{
  "hidden_act": "silu",
  "norm_place": "pre",
  "positions": "rope",
  "qk_norm": false,
  "batch_tokens": 65536,
  "max_seq_len": 1024
}
MLP neurons of a small language model. Each row is named by its layer, matrix (up: input weights) and neuron, and shows model dimensions 330-425. Each number is 500 + 40 x the weight over its row's rms, rounded and kept within 0 to 999. Numbers have three digits each.
After each neuron's rows is what it responds to, as a language model described it from the Wikipedia text at the highest values.

L12.up846:433536467508546444534468472503507460601530466543544470530511526517450454572441486538490497498473520461485521510432510428454492456475562488454445494571448517512529518516533503535512447505468504530509546448472480437525520506485577472489498421555446517532508476476499510437457486485537469469
Responds to: Mid-word continuation fragments. Word-internal pieces completing a predictable word, especially the hyphen after Al/al in Arabic names (Al-Merrikh), plus h, g, und (amphibian, suggested, pundit); also table digits.

L10.up897:494594425509559552464501519469547472511555433439551474555472474554516590588425544507493443550507493507493455524466440508453473554432498428484495524447461475475553502498534468474469494506517499518588519547516483552495538547451545527529511464605481443444532469475421518495490495543513489472
Responds to: Romanized Asian name fragments. Mid-word pieces inside romanized Japanese and Chinese names and places, such as Mit-su-hiro, Qing-d-ao, Bei-j-ing, and Hig-ash-iiyayama.

L12.up1445:550577457422433551539485499547469497508457480544459643504437559464474468514527547465591436533494487458471499510620482456467525520538523568456527443448485434556535512435463541496503536534545509489497541545525473547493416511491456498531452506500512524460487537482490488499508536554544522515
Responds to: Verb-object and mid-word pieces. Object pronouns or names after verbs like tells and asked (tells him, asked him), and mid-word pieces before a suffix (reli-ef, de-fin-ition).

L10.up1172:477529547441600534406544553512535503510562543406555489583511481518517453532476547501513472472466527559440500503454480462500404494496479505456503502499429504462537533524493570508491513511509476488540444459574598504489520538460559500461493455548480538521543521468465453451503485491506482554
Responds to: Incomplete-phrase continuation points. Tokens that leave a phrase or word unfinished: prepositions before a noun (consumption of, used as, occurs with), opening brackets, mid-word pieces (oxi-di-zed, inc-id-ents).

L12.up586:510502520466590559434505508618478440473508419542514511479550481516538501512496416507447441449555465520491576554473497528497520477463499541494474447556521453460532470468483444478480535480541468481548531528453519572478502546551562543509459479577515535506527507495499560480503506496470511522
Responds to: Mid-word name fragments. Inner word-piece fragments of multi-token words, especially Slavic "-ov" in Russian names and places (Saratov, Ivanova), plus Austria, Florida, medieval.

L10.up917:510535540522517511532465482437484522570479520485529504554477462447491454496514443526522499462558448441470514493556558522418514431443543508507496500555508423463420483496535460538548487535463460530536519492539494504544491515480478560553521442548418499516488557450497528443508499445505476511
Responds to: Digits in tables and statistics. Numeric digit tokens opening a number in tables, infoboxes and stat lists, often right after a cell bar, as in 2:39 or 3–1; it sometimes fires on word starts like k(illed).

L10.up889:528572539462396517440459497438449479538442449530445473539517544458442497469534515531435509500503500543491468539520543549460485447483506474509506522471530474534477441532499573522457504517468504555519499515554461466475526449533529507568505542555458492550479542516522484418511493533548518589
Responds to: Verb-ending completions. Final pieces that complete a split verb, often a past participle before a preposition, such as dissol-ved, clos-ed, produc-ed, provid-e, or an object pronoun like him or them.

L12.up294:526497517518509517509511545510468555451551544480457438562535503497451511503498538497480495456462554413481482531545491465441507509502510488490459485522541451501499532479542482471511447503503532475523428493493498540490493590514492401519527428487517524531474536443419480506563524436514451506
Responds to: Line-end markup and word-pieces. Closing markup just before a line break, such as a table row's final | or a subheading's closing ===, and also mid-word pieces after a word's first piece, as in Le-yland, R-uffin, qu-ality.

L9.up1175:580500505519497558474439497590501489413521447533495518553508399478515477537536504469463526509529486548449532536478504474441515444469576492551481455529501566426493423519470473502482452476580557568577514514497478471494466549386486479561508434518539442523529511506534539430509507524534570462
Responds to: Non-ASCII byte fragments. Partial UTF-8 byte tokens of non-Latin or accented characters, mostly Chinese/Japanese names in parentheses, also Greek letters, diacritics (š, ć, ă), IPA.

L9.up430:466453479492450471492488480494556484483472501505481465486516496505506432542513531515445429489517486572449583525478511488518538512539536548490528528520559508445579547565544537560432474460530468560480557464488473479441513489480502562508472509533469553505484445487487482477493504537510507546
Responds to: Noun-ending word pieces. Final piece of a multi-token noun that closes a noun phrase before a preposition or conjunction, e.g. commun-ity, comp-ound, wom-en, shr-ub.

L9.up1723:573476540511530447555451496486465516491542511431559570562524552487541534518538534461491518543568482477507524475487632483481421523500487440442478446411489418495514556530507511487494525514470537543460423499534398473449546483556560521481495437531488434462519535484497476480444556448549515490
Responds to: Early fragments of names. Word pieces at or near the start of multi-token proper nouns such as surnames, places and stadiums, e.g. Cr in Croft, Gl in Gladstone, Vill in Villalobos.

L12.up468:536530518461510419461438488452482517511521558485567454570589507425453534476510424488486522499460549504471491505565493438496538490402565467481505527538570492495519476547537590475505574427560474474499469465518504484432500489531468520580496429531466503420505500490448471546465478482519503504
Responds to: Empty table cells. Blank spaces between pipes in wiki tables such as election results or listings ("Informal votes | |"), plus scattered mid-word fragments like Se-at, Phanari-ot-es.

L10.up464:459517480414425518512538549514477553553498524523563516509485505441488517527522521559505471514534507582490452513459582559471543530527557545433491547531534504452478484527556521495467476526491552456531500481582498458471490473516445454462483493552497552524505493427506480474409513560492469547
Responds to: Descriptive links, name fragments. Function words and word endings in physical or architectural descriptions (surrounded by, features a, elevated), plus mid-name pieces like ab in Cabezas, Shabaab.

L12.up761:530454449502458494585570456516520539440485455511487492596484518511514585517490524461532492532605521525511487544475508462467543551459592519485447472512517488577487513467535525526515500540476494484503457511514517487495470449518468463487476533475523467523539554422473581433550509610547466514
Responds to: Word-completing subword pieces. Final or inner subword pieces that complete a common word split into fragments, often just before punctuation, as in bl|ood, whor|l, C|ard|inals, b|ed|s.

L10.up526:496502544531486577490450447527516461468517500568520542573477477480532444516543418473529426554578439539439514543494495480496489428478526478481500492499501520489482440446542515514539506448563412513528536511457545469473527531443449517475543434560518502496534443511474598490471526478492472522
Responds to: Mid-word syllable fragments. Short vowel-consonant pieces inside words broken into several tokens, mostly names and place names, e.g. Lev(ittown), Call(ow)ay, Copenhag(en), Ang(el)es.

L10.up1148:514545523494497553517540473486595548525460480490514552587567447438497450470494491526445435568536458504488557458520563563593557513474465547451492494513502520534473509535517497470542521460474512455502454576484528483478513536538502507501543515540542498468531553453518515487483497541491547523
Responds to: Mid-name continuation pieces. The second word piece of a proper name, most strongly the hyphen in Arabic al-/Al- names (Al-Hilal, Bab al-Hawa), also Babyl-on, B-ill-board, Balt-al-imore.

L12.up880:462546495472530468524442499507543503475542543470457538468471505454553523471533518532498464551560536484561530556495539520467502479407517507494531455475546499474559477570548502492488451544481499550506545574513510574580554525481550451518594456515519470460444545550514549451482494524571446515
Responds to: Word fragments, table digits. Short opening or middle pieces of split words (Qing-sh-i, Kai-sh-ek, ch-all-enge, ex-plained) and single digits in Wikipedia table cells.

L10.up1239:516543494531492494500537542460484475446549446567510514612572435521535514499529506503502436558513496460502508576443557484482547406483522550490471504484513503554462393474582448473583446521525523508484467604467521523535530551448474524475415565493490474565530425445459558464500511539591528486
Responds to: Word starts and auxiliaries. The word-initial prefix con- (convince, concluded, converted), auxiliaries like has/had/began before a verb, and mid-word pieces of names in lists.

L12.up499:551472464508524492553458481546505591513498488520516562503470482505516518550539495515467510558522499461528505475479495416458452504484556496463439469488501536391423445524522556488495450458478495530483474547492530498487402518540514476532478449469485545421545478482465611522425481498472535537
Responds to: Mid-word name fragments. Short word pieces inside a longer word, mostly foreign proper names split into several tokens, as in Nar-es-uan, Anton-op-oulos, P-ap-ua.

L9.up1049:479475481480514546495529523554451438464597484531531512529496474528501518593507492463473467526459502543445524533509500511540552528487490563504434454535444461468443498445502499510576410513550490508467467608488505551485521485545460454441468488568447484468454528501504551475516489472523514515
Responds to: Subject head before verb. Last token of a sentence subject, often plural or compound, just before its verb: wife (were), they (must), inhabitants (had); also word-piece fragments inside names like Al-Hilal, Cuenca.

L12.up736:538592466601527572437510434537471515506473521515472482557440409478513498475477498543545534551587450516538495484491586565564554471470508450541476462523527473463491518464483568500514524519514464575563514584553494455459476505487471441535533469565502509460535514471552565548547500548519534434
Responds to: Verb endings before "to". Final suffix pieces of split verbs (-ed, -ing) that are likely followed by to or toward, like head-ed, try-ing, mov-ed; more weakly, CJK byte pieces and apostrophes.

L9.up1646:570449454530541482460455468496472482490488417507596562486483446408452470550478463526473515469560478482483528427583485544455518508508529510557491537450496495490523497520468514467466508458500539547491517581523457518441530464442530481561466457524480483562528543444516559540546483457501504489
Responds to: Heading closers and mid-word pieces. Closing === or == markers ending Wikipedia section headings, such as ===Havana===, plus mid-word fragments of names and words, such as Di(Vincenzo), Sy(stems), con(di)tioning.

L10.up1705:502534487555535506566442472496500502536533515472453584465476460477504514539584560522473498523497529498506536556494506452523517446531426525529480460469501468446446490547513549503444498431497525523507499558504518483515484545565454558480549453533494560520472479528445510505462507562520471477
Responds to: Mid-word name fragments. Word-piece tokens inside a word already begun, mostly in proper names, acronyms and table entries, such as Sor-ap-ong, Bal-d-win, CS-F-2RB.

L10.up556:494453555561545535488478469482486540451576427522517448534514499503470514510531566495579488494474515488449477523490571509451490490491533520442509492532455514536523540494610481457539533485553529524481420501587470519464483476465551440498494477587514419447536427520521516491524527465440498494
Responds to: Mid-word fragments, directions. Word-internal subword pieces that complete a common word, especially compass terms such as nor-th, w-est-ern, West Ham, plus hy-per and fi-er-ce.

L10.up921:492599493522490525514550444518492459532537520557471522523461487445433443536477498524447482495578503506566516565570548564500542423458530467531522446517474528430506554528553555482570554487489577552497525538518527487475479443533517513535513463445501506441474413531493464439478499526605546437
Responds to: Possessive apostrophe marks. Apostrophes closing a proper noun, mostly possessive (Edwards’ delivery, Cosima's, tribe’s), plus closing quotes, table asterisks and scattered word-final endings.

L12.up883:481573521477545531421544494480541393488509402547492561508561498462458509538493506456505515515478494503510499526475527436520529462453574458476496474497446506466453517476592461515530527519562501507497416487528464493400510486524533458482498457589503495484455453526435491479412501555442509569
Responds to: Mid-word continuations, technical prose. Word pieces that complete or extend a word begun by the previous token, mostly in scientific text, e.g. c-y-cle, metabol-ism, dendri-tic; sometimes the function word after it, such as in or by.

L12.up536:538572515486518498504480488461548510554428466527480532452484543520498531451508530539514527534474508422452511479510542451487537460508452567522480538562546523507485576501491459570522522542491500509478471500573430509530487552481488494520551488578450473428471536487544525423503592484525462548
Responds to: Digits in table numbers. Single digits inside numbers, mostly table cells after a pipe (attendance, records, times, 5,000, 41–37); also word endings like removed, eliminated, steps before to/of/from.